Weights of a small transformer language model: RMSNorm before each block, 618M tokens.
MLP neurons of a small language model. Each row is named by its layer, matrix (gate and up: input weights; down: output weights) and neuron, and shows model dimensions 48-143. Each number is 500 + 25 x the weight over its row's rms, rounded and kept within 0 to 999. Numbers have three digits each. A neuron's up and down rows have the sign that makes its largest values positive.
Before each neuron's rows, "fires in" lists the words (lower case) most often at its 100 highest values on Wikipedia text that the model never trained on. A number after a token or word is its count.

fires in: "as" 57, "until" 27
L2.gate467:481508499478512509469466510501515450466536493464547535482538510529500515511485493490539453513546459511497487495516492511501479436512499473525514486504483522476432491556485499495524496523477465518478483519449509539506514521534525471494523513479465541503499509526484530499509506478502537486
L2.up467:500509520500525492473487534509489488466556533510479499498487534482505508501494481437486519494503465541482477499489525515457510525519515497510520569476492466440494513518510531450481469509500489493503448531458461451469488544523523497443479526502475497491501541498501519456494496459471495522
L2.down467:505520504522508480506508497508463511494507490526444485486491507524484511493520507544548475477471460513483481501486531501486512541509455510514513505511513489453486496426539538456494450505491535492529461484454481519470514488512552469478506518512485513458549532480483536477485515515488506485

fires in: "as" 24, "maryland" 10, "federal" 7, "carolina" 5, "illinois" 5, "national" 4
L2.gate163:544528542481480522522476512499520493484494516509475517517510523522491493480462495479537526496504518496539511508499451480492484541469498500521508534526500471491510519485519481525525504486487484484533473499465487525450470522479496502504508514462493531531485493480486502510473502489511501531
L2.up163:526523497485451531488493542508513483557484504501525538510481514510516478523507510484461541484537544463503477492447501498523489520437513498549496518526551531503522496451524491491499468514507482473460488506488501508527478459541515505519526544490528489511499511489466478463513549497487482483
L2.down163:502481536473481506476509479520512482508510521486522470451473474472531518476527490516483534549480487456476489502502532559487513503515483537545505503490480479473485493447504490499491503528492535464488526509451483490472508503481518473479469518486487533525504536483476518510511521480511464519

fires in: "first" 16, "being" 16, "been" 13, "himself" 8, "last" 6
L2.gate573:515511482487462528502471535511530491481511498468465546487513505483513519520454519485505467485502489531463513479498442371517529470446511497513449524464519551478491523528501440546443473514466477481519522533520536452466490468506557515470531534506475512545504467530501518464520482472500480467
L2.up573:510495500512472484472466535524463466493492506485485557490509493470499512547501527523511493483526475542506493485494452449514533543429466498556459497470521526526483554513488463520479465524479475478479491568528532492480485462527532525532487526511510501532490479498500516433532497496440438473
L2.down573:532530509501514499492472478498511473505489514504539505507520519517478520504512500509489508488495504486511505484510532708504506477516527503485490453518486482498465495505510531500530528464511505498466499486485502530512508464509451484477487484509536506491486516506505492529469521493480484507

fires in: "they" 32, "i" 17, "you" 11, "we" 7, "wealth" 4, "he" 4
L2.gate1027:499514475517500496521528531509494496509456465468508507533493478512486549519532515489474495532525500535507538550478482473516448479518481539471503481502509531491540495497510493534479502473513543470528503483489497457515519527519459526537492497515535504527474447467510497501464482549527524500
L2.up1027:514513463486479525519550520497455496538480441503473505514511516474504503552476482512497488520522473519543563543514502512538444503505511524524491466496520528466525448488508511486486502452510548466475519523485498488480495527498480545510508528476471485514514488456483523517506468469510514496
L2.down1027:495526495524493530486501486498479504489469470525513483545519487466525541506505505515510486538508487476554559518519486542470509510471528480496491522498462545521505498475468505543488483503500506495533484500463459521455485474484501538481500513476494484498494470486486487471484502520491517499

fires in: "all" 46, "every" 10, "each" 9, "alloy" 5, "quiet" 5
L2.gate476:541513477536478477489519517489482504515481458509508476450454494475506496501514498504469512510472517479494485480493488517521517478556519523549487526467519512516526471540472471480476484509492497508518530443543518490520527485470555494446488482511512453519456529456503522476516479468510469491
L2.up476:462529491526460544513495511474534543519464453514495509491483468506498490503535471555472444466503497464554463485554481495499521523487533501499515496488494525540500491512496471499464502544486481501515472497511499524500508495475503505495492497489493476512495568454517486479533502507482524474
L2.down476:473505468554479536469511468484513506521510530511505522518504451507492524528462507497512488492471501519503477496534511527494525504531494524490511471505473555524484509508524491486482509533476499455460501487518526499512545472485525505471474511467479485507484577510498512491474527513534529469

fires in: "april" 25, "june" 16, "february" 16, "august" 11
L2.gate1146:463518483486524490519494548523536513541487503479491457517532493482468467491502530492514507471467463473475529531507462468473488471519519485477489484536519510485527533524517483485525442465511573498510502523482534487465505467457491487471509496503512514465498463546471534491458506471501480541
L2.up1146:513491509482520520468488506503478478469520560461512498475513474512504498481476472492482515481491510499451491557455491497506568552484487550489493537492527527489481489515494528465517485509498537486525497522493530487481559487466479489490473503490519502482457467508496475464530487506470464525
L2.down1146:523508487482476510481470512496500475518533527503495505499494523500498486513482525468485538468511516485517465515495479554508459481517461541563452504488529487501487553525499511497508482501517467464508507504517504476509509492451473502499467514510483454502484515474483527522495508514488457548

fires in: "a" 21, "an" 15, "however" 9, "california" 8, "footballer" 6
L2.gate823:531503505502552468525514489452483532552534489481491498504488484536463479472541472527502503470490481516535545484480475501470468508545507468456544511480529462487494458504499497536530504483505483478499517531518548490470499503492483454497485497496468490478491478529527528525518484464516517528
L2.up823:502522468484564433503502531488505496485518475471509520530513484485448509520510472475517495491533499463534478507462498513497478531553495505502516495489518470483512490486545535520502513518521517477534469471510508513505467481504495481510538520568515471527471500479525537481489511482523525479
L2.down823:492503479495522455508504498473484551454512523471522536488482477518498475519507487509498477561479521490464523503486476479502464472535518479519487477491501543501462524531499483518476476515515512487520527479495526518505502485512492482447541523500510502525432482541490502531473467537538525456

fires in: "and" 70, "or" 23
L2.gate856:490457523517493485485520502508488523493469526450518484486494492501452484532484478504499489458470483532473483475497530510512513535482519464461535535499509536561508486496500475516488501465493524491500527466531506500505474479501524462471489479519481500548491483474522546491518525459475495527
L2.up856:508482550497509494515504497468501562466465512495530512498465470498500492490526495474494445497474447457488516503534497502499511498538513502489499507523510541545521498498471528535516507526497498497552495487570493542507485501456511509458523446487504543495493474476536517491514462502507513500
L2.down856:469508525504526515470524517508499491496495474517515445518510466476512549503532512515511506468512500506507495513471534494480501466490509495510533503518502538519492464463526518516505542505478509501505479487516514510510454480504535457507501500471485507498500477489508477471501487519483495494

fires in: "they" 18, "which" 18, "he" 12, "it" 6, "that" 6, "most" 4
L2.gate1121:521454493512481515510500477502493512510473461473486517521522464493456494506490487493521479512490492489482581470517483478515491497468479510499521495467542485531514497495498529508464500487507542514493521500484498508532513478521498517499457507466481525508492499497489468492495499470502536496
L2.up1121:532480480453489488501544489468466474497479509538520529481509490492503465526491471460493481497484510470531528495510488503506516480532493517525501484492538530486491472488517528535506509432533463534533471466488486553493534481475441492515486463444534511483512528521516498502498528524478561517
L2.down1121:527483503525483531478506487478498545514514468502484524545510488490471502537494454481482479527472501504469509531514510419513502507539500515522506519482471523471503473428482478522502557512487518485508489492500502503483519452519520495492461476528457497487505531515493482512523468514466520515

fires in: "one" 65, "each" 22, "this" 12
L2.gate1021:536467511524476515458476505522481509493515464466497493511526513531466539466498510500527487534496498541483415509464503520512542488536504530480514465494476519512495489514498513503493481543531524478527514539535496522525483535465497464484472505524482501545507534474516501467504495474485497459
L2.up1021:476468468500552437501481554455497552528495483473479522488509472510491535464523499508542544525505501526507472523498535486497518495516494516475501499512485530458465478517484480508511506512503486482481502533499533497479486512493453472516534520526502531517493502458495499503511463470495452484
L2.down1021:511528501506516519470478517497464510572486516498494514510495481523527502448479511504518524522484500546522484508494483539483497497488469501480462515515499516530529502522484481508497489471491464463502503500473487505517478454510536483507486533504509507521503546491476514493465497496509521504

fires in: "all" 18, "each" 11, "single" 8, "multiple" 8, "double" 7, "four" 7
L2.gate456:481536458492545484467545511490464528491482533498528473499485476506488521442468497482503528498537472495495470509522490499486516488503488471491475513514522490509468522499505484524515515498487485510473466512514483473509530531470509550482499501521477461469501540518490524456490526503465507480
L2.up456:454511529486500512516547494494499512474490509506530475465460484488499494497471503524515518481537538501468478434417475496464445481531514492520504500474495506472479482506542492532452457516527488495490531517530530484467545510469478472489535506499519480476531505511530524510527527509520503480
L2.down456:460492522473478474486501541476496524481483503524473500513474487472495540459493508530513466549492470472508513471524494497447469528492533499499497481513475513505520477510474486541477502516544505497433500471519499507479516516479483472513480526502523501497532525482477516503495554507486499413

fires in: "31" 16, "24" 14, "m" 11, "21" 10, "spent" 5, "23" 4
L2.gate1206:536538504484505500496496531561462509513502503449530477481488507506484513527483497508503495474546518502505470493494522495513512506581482531506551484483512547538532486495496456492517541502486508485505509503521518559497556468503484505497517484505486517503544507522488509536503535428506509485
L2.up1206:501547491434524508473529548503514509499494529507481531512494468493457471502444505509523535481537516474504495515496470501504530493501475517485511526492524535521516493496486506489487473457488525509489517497521483454517460462555501512484567527496512521504502525512516513471475474489499476454
L2.down1206:536449543467501505492508485487497496502526550487535464473529498460477497502480499503521481453494486495500495492525487519468502509491463494483509503510519519453544485524513487502497525560497505501505527523491486533541479491478493492498518491487516456501480488517496482538520540478514453518

fires in: "while" 39, "and" 8, "when" 5, "still" 4, "to" 4
L2.gate525:508532514549495496526508539497476512528504495448456498473546462483493531489493518488512469484500504511543494489518490473495507459436492478500450470473458478520492504530505506484469438531477586531487520487506514540515452510481539489493517494505504504521522488465525525522509469484511474498
L2.up525:495525509506539576495498520466491509494525507503520501469495483514511481489488498488529526488525460466523526534492480526481492509493474523499503485464520509451500504515481506511482504501497506514513445490486504524501516486542536530514531479487481492455513507469518499510521445500522510496
L2.down525:514512531560523518469456449495519473515486550499507477517539527517526483520506524538544477490550488459477506518511507490484498554526496529518507529540507497539468489461468484502481532525512455521526507478471527497428523488498486498515518495521532507496469522495512514504451520497539501457

fires in: "town" 22, "village" 11, "city" 10, "community" 9, "county" 8, "municipality" 5
L2.gate347:495504487546477500501509461478489496455529484493503479490523512483513533536486503530536537507538465487523500506464465491512526549549497504513503503517523518483522569522527546478482527504498444476483445533525515484491484539473519514488482511483509492534473490481425508492509479514505486495
L2.up347:459455480509466497531534498487514519540509518457468534524548534507492480507525489523482492489513498536532472492523447464469520505522488515531514480491522521494478529481523474522500519512514474498490494513490487517514488553478510525491477517528537473518460488443472510524500478517512473470
L2.down347:473486512501520461513500486525491513492581535513485497489483493519510510511516527500508496542520467534484482492522484525479518497496488527510487528481518494489490531524482505520474517481511493532522500513501518524483461517515487441523455500510480500513444501472471515520495514491508529505

fires in: "june" 22, "december" 17, "november" 12, "wednesday" 5, "database" 5
L2.gate102:536502462476480501528481521505480482551514477479506492478519497479479489497535501476444495504525503483457456486475491533471543529519490532472492521476494553494474520503470502499482499464429513515491565503476463455467531472455460499484523508492532488463518505467521512531537514456467522486
L2.up102:530512498484507542534533499508571496498503501505500481453502511514477468520486490503523514531463499505508517488504498492494500449520505501507559489493479523524509540482461478509534473485501512483472528490492466487467520473485521472472504527495537502465484451512530489540477505521495477508
L2.down102:508542519448496523534500499544518549546525495514533501490491493500469526497453470523539519547535514553469469495503473483484467494530522508523510521481468529550505497490473483514495481466529486470486519484503502468468509497477494489522502456496506474507484500469530489516484482527476493500

fires in: "two" 27, "several" 21, "some" 20, "many" 12, "three" 8
L2.gate312:524491474486465501507463492530470535499461506473499485505502494509480488451527497500479476521509546511500495502491500454509472508505513525495449513514475517500504464507512513520464463508499508518525530473530496524481494543466514490488523519525488505493495467537495465492550487512510449499
L2.up312:502482479473472480500465508537481510476497527504496488506506481493475513457491504518483495537509517484522489517501473480502463529481489546496444499513517507495477476509530503518482466497474496476515518456530513533468489493472509499493483496508482484506482475510486466479506514497492470517
L2.down312:489530504489491504516494489530463474522508486507503486495472532499531502480523518486509478496531501493496485528501508456488490535484470477517503551491501537490498494525519489530480495514474495484470519495490521572493513444501516487525456513506480467481495506497458490523478547526529502534

fires in: "as" 81, "asst" 4
L2.gate1271:487501508524519467483486464518491517535504469458463504484551487448490505523493494499526484532524519521459522484517492524512514432521538433514512509500511496442477505476469529502486509471524528476512470467534498481500525474477506470461501494506498514530494482496527487505490513500509562493
L2.up1271:465486501516510474505492485510486510535478517479468534482520499480517526497514500494486516501513539515499500494542504526481520449505513474539506488515494458475474485467488507510534487496521456494476470457511496451539512482507535523481508471523488564496471495458467480497483476479479501518
L2.down1271:485499542482527521491537500473495500483514499513477524510513501503503501492497540537520491515567501515475513525491544537484533519494472468558505512506502498459506515452495523468524515501493493499479504463473490521511475491493527485488466506462523508495498504486499527489469505495480509502

fires in: "first" 25, "second" 18, "third" 12, "2nd" 8, "fourth" 7, "only" 5
L2.gate23:476517500475482483515550501463524477497478483512498491461495500480478526523514492464533476498525516447486500511508521498500491502511530516512491537532533479525490520513510507525485493512485482468494477512482529524467547492497506489515472498508523561502528484516514490508443500453539489509
L2.up23:431501501479477526475474546457528501460503501488492569529465459509514490473480493504472448500472515504527489502507481477490510530467502452491488496513482482476470521496519495476500486471495513468482474475481502495533484510499478541469484530493486504488503491517488455540501496544527487480
L2.down23:489484505501481476470488512488506494523566485489478504527467483524504541456498514526486494510476535496533508469523545483477559490496484510518489468462544491489465476474503473540516556524480478523505502539503469509522524473495466453541474523513537526514510492510487482506475518524524448529

fires in: "south" 22, "north" 21, "western" 12, "northern" 9, "west" 8, "east" 7
L2.gate58:460522512517511522546534491516489482528510505500447489513506537490464507500509513489491467517470527468473522487520539498491545525449527530489430520507489519517478499558429493468497546481525479496536503510530515500524489517504523494503529510481474544485513524517517523489486494471475488500
L2.up58:496478495453471536497483499502519510547476458531513468512502487486499490502488491458482517499477498470494495455506496499461489497506517509479505487513541537506486492487471540524543510512514536498512508465496434475539532488507468512492470496472534514511487515509505535490490450483522512478
L2.down58:514541493472465503512494498518464500507478498505474478505514481504468514489509494502507531493490485487499462462467484523490495534498536528483502516484508532509478495482509517534542498497493511516499483495482481498498492503498482511493534516523555530531461523527494533461518457490503483474

fires in: "day" 24, "year" 22, "wednesday" 5, "date" 5, "round" 5
L2.gate587:486551473515499498550487486542509503559536470505488510521502518517477512446520550504432459482527511514482483483474465514511484494502513519457533494477508505491447528502485491450478496448485470461496499503486454467510504513502525500468509466453472507496523500474540494488502486540510529486
L2.up587:508527459473512539510540505529484518501461534498496490483491523516510491509528562482463468489515520482476430490550466482464512481480476470492492559499519492533487539526500478494530456452501484498495545531508492464483496532516527533516543491486485510467500534489523499511489498535471476534
L2.down587:487537470477511558499556474537460493523478489510495504481522522465466476496502551492440489496530489514453444507514460433477486476527482545479476525469486463525505525529516495515530522496517456490509505525465497466519480498460497512451511503452514450490475491516559486513520511462496447501

fires in: "year" 24, "years" 10, "date" 7, "apps" 7, "time" 6
L2.gate537:514514485497514557514525476480497495489473471485509481501501564495471564527509508522497483470528554467495510476468476483496484470502485529512494519506518477499475513471498501525474489475505498489478501492519490481491512483575525481476538494504508491506514503496492523484494535521516465511
L2.up537:487504492507486471491538515460521474518485496512513491512514525512471525477535526481529476490530527483484502497492495566516525487504465505510506445525499481539480531453486561533519455430498518488502497530520500449484463518522494521477479463455484494502500495524537475513502477455504473483
L2.down537:430552503487485471426525474539461514513562451469516488484514508518498535516526530481504516457513511520507454477485493511517498476560485495510479510529512451507497527482455487494560473476507532504499531519512518489504510482475493463517519459473507504489536529481477471461499493454503477465

fires in: "high" 29, "level" 10, "middle" 10, "low" 5, "meanwhile" 5, "peak" 4
L2.gate284:495515500490433494491525476472505550483486468492501484501515496528521456507487505474495490491530498492492535517499472479516493491494467538504492461470535482507518470498506546484503497466527480486475510514507486521521538494512546485477491460480450480540505496516505523487522560532503490519
L2.up284:516539471510477475460494495428511488530522477524523487493458540474480459504495464523510465504520478461477506518481517519526494577539509469474484523541532494514515513474493494473487485457481494456467488478529477545456539479512536490495504498499426478526482523498512506501505524485486522507
L2.down284:483526463481468518487514478466561498476520493505474449497462515465503441494490501518484479479498508484511522504530507548522507508512483478509522497492529488508482532475542491520508491486490496481475495519490486511528470499507519497470507483480475515509498538514552495524523512515435509534

fires in: "some" 28, "many" 12, "a" 12, "every" 10, "few" 9
L2.gate906:511500483531502499483478473511471542521520469488499507494511503469479509431522493483497523485529517516460540497499472508548474476520521448490469493442488481525534481467494465526482518515544528490512489502564530462495519479518501451501495521543467503493519487480509487430521474514529506507
L2.up906:496500523483522506517467529516488514567511499535483486473492480483532529483502506476504527528552486532456464546521504503541474496531531525553496476499495525501499451527551504491488501526520552452504531503497546528502450459476509489497471469469499474472471505478514505471466489502499523487
L2.down906:482499494486505540492475484529481532522498500507502521476511527483542495472509506510472483535516520494498485518505476504458498514501524537517517477529527510468510474530531515509525502511541529490490499516510515520495497426469495513498474454478485495500509502527504447481475466501496503514

fires in: "two" 31, "single" 18, "cruise" 5, "double" 4, "split" 4
L2.gate382:512505463485476499490505500458518472514503504491497527525473483501495494499484494474493498524505516500538488549485512479497508535517520462514557496527480502534500469491513496482541516500501463503494494499509533486485509530491518511508495517476486489530506468462513485494482503503482460466
L2.up382:489505467517552462503481508543511523478475472522515474498499471491478552465500531479502480464497506501477446484507511513521498477537532502540505533503502495479448512497504561516490476511501484477518487509507502514489464510525487439473498495530492476495501521501476473513506482492477504501
L2.down382:476483510500504481508468511475503526501456504498465498518491428503516516479467472479514473539502515495493467459448531464534479507486521474492486508489481543531453497508482502519501506528492477504513485457507432516474515490456483466430475549543501479488517486482464528496494509524480472429

fires in: "high" 29, "middle" 17, "low" 8, "higher" 4, "highest" 4
L2.gate223:488524489514486492501508524466495515478455521515491463527495496490525476524453511520478486490513524539500471528522481502518459526525520484507518540509483492472500537517526512532517485486550549505493463521454520497512536457523506495469475538464459484468494520513488532475485501494511496528
L2.up223:541555490514497488498477499482501511534527510495507465473506502482502470501487500523466474509462472513466551521482516499473467480539523438461505535533428458487483518504540503485547517491530514522491534522501480506451513512501482535479538495437457469466499505520511541483449495496489520521
L2.down223:497490497491486483467528487459530504488517506515480496454485495461519516517460484530519483459532492486497510472515522501485490485502495497514474530483483524496461525499581496508504496530513510539485485476486471507499549519503510552485473542472461509472497551497474513468524498499472491496

fires in: "first" 53, "second" 15, "third" 9
L2.gate288:479514503508522490477494462496507539535485507480499502459526518560493526467526491513484495497490490492443511463468522518517508487531511470496465489494530526510503491495513478514475546512516522489489514484501520491516512445468508465503469503545495496531534463516527501425485527543490491459
L2.up288:486488497532510532466470527497510478527473452522458491519543513512492489495487525525494476458503544532466425496477490500512527493498460517510496488475468510532512486490500537525503481477478509507467486492497491480514483490468472492505478505527477490509527476475472516484500506523508478520
L2.down288:480466514509502512487465470507523512507502495465424501506542552534521480510480494518495516489519562524488530508466529513481523517495526510536482491477487515535470507459498532488493496486482487482466485498485501522524522456496486469521487507502470522508522475528510509484495509480564468502

fires in: "also" 43, "later" 26, "served" 7, "serves" 7, "then" 7
L2.gate1341:515479536506479490502525517492503538535496540496515519502473505505496490499471460508494498486509526497458493495520466519550510486509539494484511469495511499523538472502503500506453487527490538482528499463485550479490533494529492505477449509489444512487494489540503519476460453508491476522
L2.up1341:522465509479507465535529491483533505456469498479504518476469546533523497465506489516489516495484496518456482468495467518540518451472481446503520524523478483524504519436493484490472489530514497491570534436460525526459460496494465519486484493493435559512473443495487485485463479523454487494
L2.down1341:500506513510511485489476504525539489476474479475495495464471514562520515544498454477521524484540496552476487468462522489546534500485461495473512519524482478512533498446495481537444482481502480537507526523498562535484509488499480473497510498505500517503507525471493502485507472492519510471

fires in: "state" 22, "career" 17, "national" 13, "world" 9, "body" 6, "stream" 4
L2.gate42:493480547519518480472515501501540488527447533500472494545492504527507518554482500509467496527493528468523493528484482508477469485500497513492461501464499475484506487457448520512512498475511479501503546497504468521508516540521551490468452486501523524530464475510473487554468476511558502531
L2.up42:501465557471489516516486455494500495514521484499530462521460519489535506520474501513514514506476506517538490496463481533452495533507503485541457489459516494475484487474466523490498497490544491513530524520477533478550487557527499471494438489428530520489477473507491512522486492474512549508
L2.down42:495483508502542504486464512527502519479474520491514494522498498514481468536509520510460515526462549519516525494531494540485502495472466557523493492487475509521517506503517490559507486483532491495512528524516506494439483521521482501461474516480515513507503484501480523484513521538476493497

fires in: "became" 21, "as" 12, "into" 11, "become" 8, "emerged" 6, "grew" 5
L2.gate792:501503519519520491475502526499513516475467460520484500453500541468504522519496500479503515468505501491514515475487518489541528538513503473500521555488479486494504507513510522495483491477512486504533507523491490503502493492526519510496467490531530528491487526514465506495479509534520509491
L2.up792:481540514471543530524497530495518490504474495486543525531522508514549508506451470491491502505435498493470497520485489499484501512441496526504481532534536459469534488476531578459510527456488484475503483508518464493532488523465474569507484457495469481494530527506543479499458482546506512532
L2.down792:505535482474532531489473514499553479509459519488512468545480475533534499514476478460515558527519518513435511460484479437477457495505504529514491494493544501514500454489520560525538505459481496450518473568483548521522507525494507515477444445495453501477538493505494522488545452505487476475

fires in: "december" 23, "august" 17, "july" 11, "october" 7, "june" 6, "may" 6
L2.gate617:497526500514535523512521498508541515515490495496462513533508541480491511508542518503499520513503462476462497502501465475498516450517478477452496476478532501487522489491473524477536519475511508515493520508530469493470472487518494495534450496506517453526526487553474478523469503488517531450
L2.up617:510485451493469512523511517469501494487480494544475493515524484497481496515526530486481512526478500539525482506485535482497522473519481511478518501499528547500457494529510518481493502502580517513498503492483468484506508493525514464514467484548512477512493520533550468509535511485543500488
L2.down617:480513464479492488527554531503519458505442493465547496486473537488479496493497477531502551527508513486485482477477565558470502513532477548497473541483500494523469495519510508495481506485488497472517531492511483533454513468498504500519506460484502492507504493497475504556488444496534504503

fires in: "of" 41, "time" 13, "total" 4, "database" 4
L2.gate1117:514520552491462503494544506508524510527510520568480473502493545501486537529508470531542500488508509460495552479525489490481527544535487519508520505522490451506495487518514498509498524494499473492467499508528498527540473486493478504471513515504529531480489497505457476457539505482497526444
L2.up1117:503495501456469483477526493509517467503526474469523461478462504462446508506435448497494483496524516495530464469494494535441502502491462516513509474527514509535513517480493508496465497493498498487482520535514473492513475518514488464517518488508503503509487494468502467493471504462507491495
L2.down1117:484499480546449519468504467495521500499523466521490451502509469512535534494521481493470520489461508495502533535518525442522476502496469477514498513512488479539500511493484493522501504536546501504516492474548502498480512475488476528541464523500484507495508529472455444493482532501468512515

fires in: "also" 77, "only" 8, "april" 4
L2.gate662:507492496517460482478494516467511538476478477477516524492506493522434476459550472516503490496490491484488492460502484500533512475502515446465457522526444523472512494471505530482477489477484536510546495496479511524492497497458484487478501506523517518501510541517485522509472523486541505544
L2.up662:534512479446484471460506502538511501534491489513523497458506522501469522479494457555509533501530431519524453458524496519469480549489537535504497512497481503490504501520506489539474506460479487518532529457448538527459502484494515468500495496459519476502502507510508480504566505492459507505
L2.down662:527499506493492514534488458495494502526470484503502497479483534544475525497512459502554545536527439528485478507515472529552490535472491553484514470470457511485523477509462476484496571488496507523500488464472522550483496507513501454501494480484538509520498491525514500464530498500486509514

fires in: "22" 30, "21" 24, "23" 17, "17" 10, "20" 5
L2.gate572:468455519522521535497519477466506532518526514485515522491496471488534500474514539544488499469458462551480513549457544497512510510503487482492539506528504525477552488469480505458478499519486505512511531555528534516482513487524469474502530513527459486518512530526498524479500541500491468505
L2.up572:476476533492462479472516502458521511524485497496493493515515505533460437477465535482496492482524512533559485483543441507459487520514460517502475506486514514504499502478517477465504510511495508525474539519510498536512482500543542547486463542491503516515528502483493523512474505469507491507
L2.down572:506482545471496503475509480484480470552491543502522498466512492477499493479473522491529484478543519529554455516471486518498511550518458501531475503552482514476499470528495471502536471504480502528459514504513489521504489490526524529486506480492491524556533493500483473542521498467508471518

fires in: "that" 77, "who" 13, "which" 10
L2.gate497:509512491506510478513526514478492489467503491485530519489525576518474483495439456504498481528464507454481539504474519529486455515552486492529490523490559507505561483498482487524494543458527499498551547516493490467510508508502460530471497488492441517483502492520499477521495491498488510526
L2.up497:549500478495505490478508519512465490472511475513527476487534505472469560462493481502498531509481494475515513480462514517501499509492488570527508576503542512494516500507470492546506522480545481492506542516552510491518491506501466480488500506479496528507518482529509489487548530496475453507
L2.down497:512502489502481543467495540548481539475491504470545498528549468535484550509503495515476479508456498495502470496535481562504510493503473510510471522456475484499528448501463529507532518480531502483503485472508474491510497504487509507476508524499540510493494489511500484485560481485469502538

fires in: "city" 22, "town" 13, "territory" 8, "region" 7, "municipality" 6, "location" 5
L2.gate1085:503493507499523506565514481447528532509534525517466499514537498518548466472484506528526503542508501498511483457512526508488476517517489517488477471444503506512535507527490516499521522538504471519499490513535501510452443523495477474450521509497515523537533471476498486497499477533490518520
L2.up1085:499488518510489449508493529527521520488486483502486483512484516512521453528480496510525528507494508567504528505516439497515507485482462493474505488475512515498502469498518547494499528500479494508497519520515459506510505483461516504496541489512490498538473497471492510472479508487479549491
L2.down1085:458461520532486476496504503530486530503512518515517486493488505526502529537500534460522488535530509509457476518493488562497497546491492518483499488497501518523490488542511498496493493474499522507502488545537463475519483516549513514493461498518506488487454512462445480486468482479475496496

fires in: "james" 23, "thomas" 9, "richard" 9, "according" 8, "daniel" 5
L2.gate531:488521496493498476484498495531517451429502486508540489482535540514516509488516504451493521474503498491481510533507480539464522484485504512530502537523466431502501494501527529548487515445515443512525496471469460490495465477506473498500515464475463487512479466504531497480505529540500524507
L2.up531:496529466509490466524508508498460484472476542531511520510510538481489480480481490473490525526498466504500545530542468520527500486481464533500527506551511490459483488468525517519517516474493465472499476498498475507500477482501469505543505507515462510542470502528524486490516488495482479459
L2.down531:508540529486513463523529492475504494494477483509508500492526500513489468491473507472531487507486469528496508486521463553533559485508471518532522494505519512564503493464490488527502504484490472493506483527490507461448514487492482540507487482507513502488498497503500532494505494494496519477

fires in: "one" 52, "stefan" 4
L2.gate463:470495544544490535494506550489534531504475491466498496523504512465483512496479475468519531558511527503527508470507500497520487467494514523496489469492534512513475499461492507526509464498527486476495521490537502515508520510498535507504531483484527475503513460512500493463483491537501554486
L2.up463:464510491513496496541521506495473495512541515511498498546516467498507521503528528483461442498513524527543496481538468483485524406545505513538523515524505524506513495485504441497524498490453477476532514498487543507502521500521468490503474502494472524439519542482501491528505494540503519474
L2.down463:502529510526482520502479497492473490499497524495483514496508489488485510486521474479498478507517561509518485464496480529518489498491488508466467512492493515507551531448533495512484492469471456479542471515506522469471514477516520471494489538471531501490493518479466497508540476510505494460

fires in: "began" 15, "started" 13, "until" 11, "finished" 6, "starting" 5, "continue" 5
L2.gate702:448506466466517512530481482489553497485546490518557496502500526532496509502477490512551497492536511506463507485524530512515518506502537515494550507512549523511494509480505478456500493529499489464517479503504485562492464514505506479523505490501516504511529513504525483452457537555482536496
L2.up702:512487489482502525480478482563463466510499528496498470513553488494504478543515513468515523535498495486453487507489479506461478550495504517467486490431508495492485539461506498475472507449517530515504438490483518480496496522501471483506481494558529519507499505516484495465513514473546463468
L2.down702:526493495485477520527475492549518485511487523478505501481526529516489472510479485485517516497458508442494513517494486428461499511522471546447480498477519482518497478493508502478495512492497506495469484468475527515437502518498476508456479498513486507474496500502466501513521490500481504504

fires in: "when" 44, "if" 12, "where" 10, "while" 8
L2.gate1163:519508530485450500492488552483502541541493475535488478476462491509490542490524522468439465504506515543518533468480477524516507503481477487489491505459516520496498473512533495490454505490485534497478519470533522458523455499508490518527472473534532466475522510515523506437486467468508514486
L2.up1163:529519517500512580518482498491446479543528513534524503500519460530486528531501507438469495531523487513530530467522492523513519522504480473503523489490521485513480463486488498503480523508468493459449497492528506493493459503522479517465509459519531468494469544510519485459483470426531507457
L2.down1163:510536478512499507475485493503475479476520530524524458494527510514469468532512527508492472551518495501504516479481500543529532477464499454519491467516489489470456519513489540480523512515481554469492487508501473473479478488521503494464522511516529493502483530522538499489499518478536510486

fires in: "went" 17, "signed" 11, "began" 8, "debut" 8, "started" 7, "was" 7
L2.gate45:550509501489492488488472507458553477462457483508515498471516523477510514504485550531525468472466530501540531534497502499477529533512454537522564510510488463499525485506531490531513496493485463521538486495502511511491504511553501487492530482506482509501488535483518516473462533522492500481
L2.up45:499484488500533493429484511525502516498519479519468502535504486471519445499513477511490514514490478493474485472489497505531497472552521500527468492443512460478477510534512488497489488515484532554564504514501516488518510502500505529501489539476479505491509488495478432563482490471488460514
L2.down45:512516530554505510500515529488507480484480446476505505539555506523459480499482510463537485519442479503492520493500549524525486495490526518484463533468547421548544510484471471488523453461505558510500482549493540528541519492538496492499502498519507530520498514487461513486514520514554517504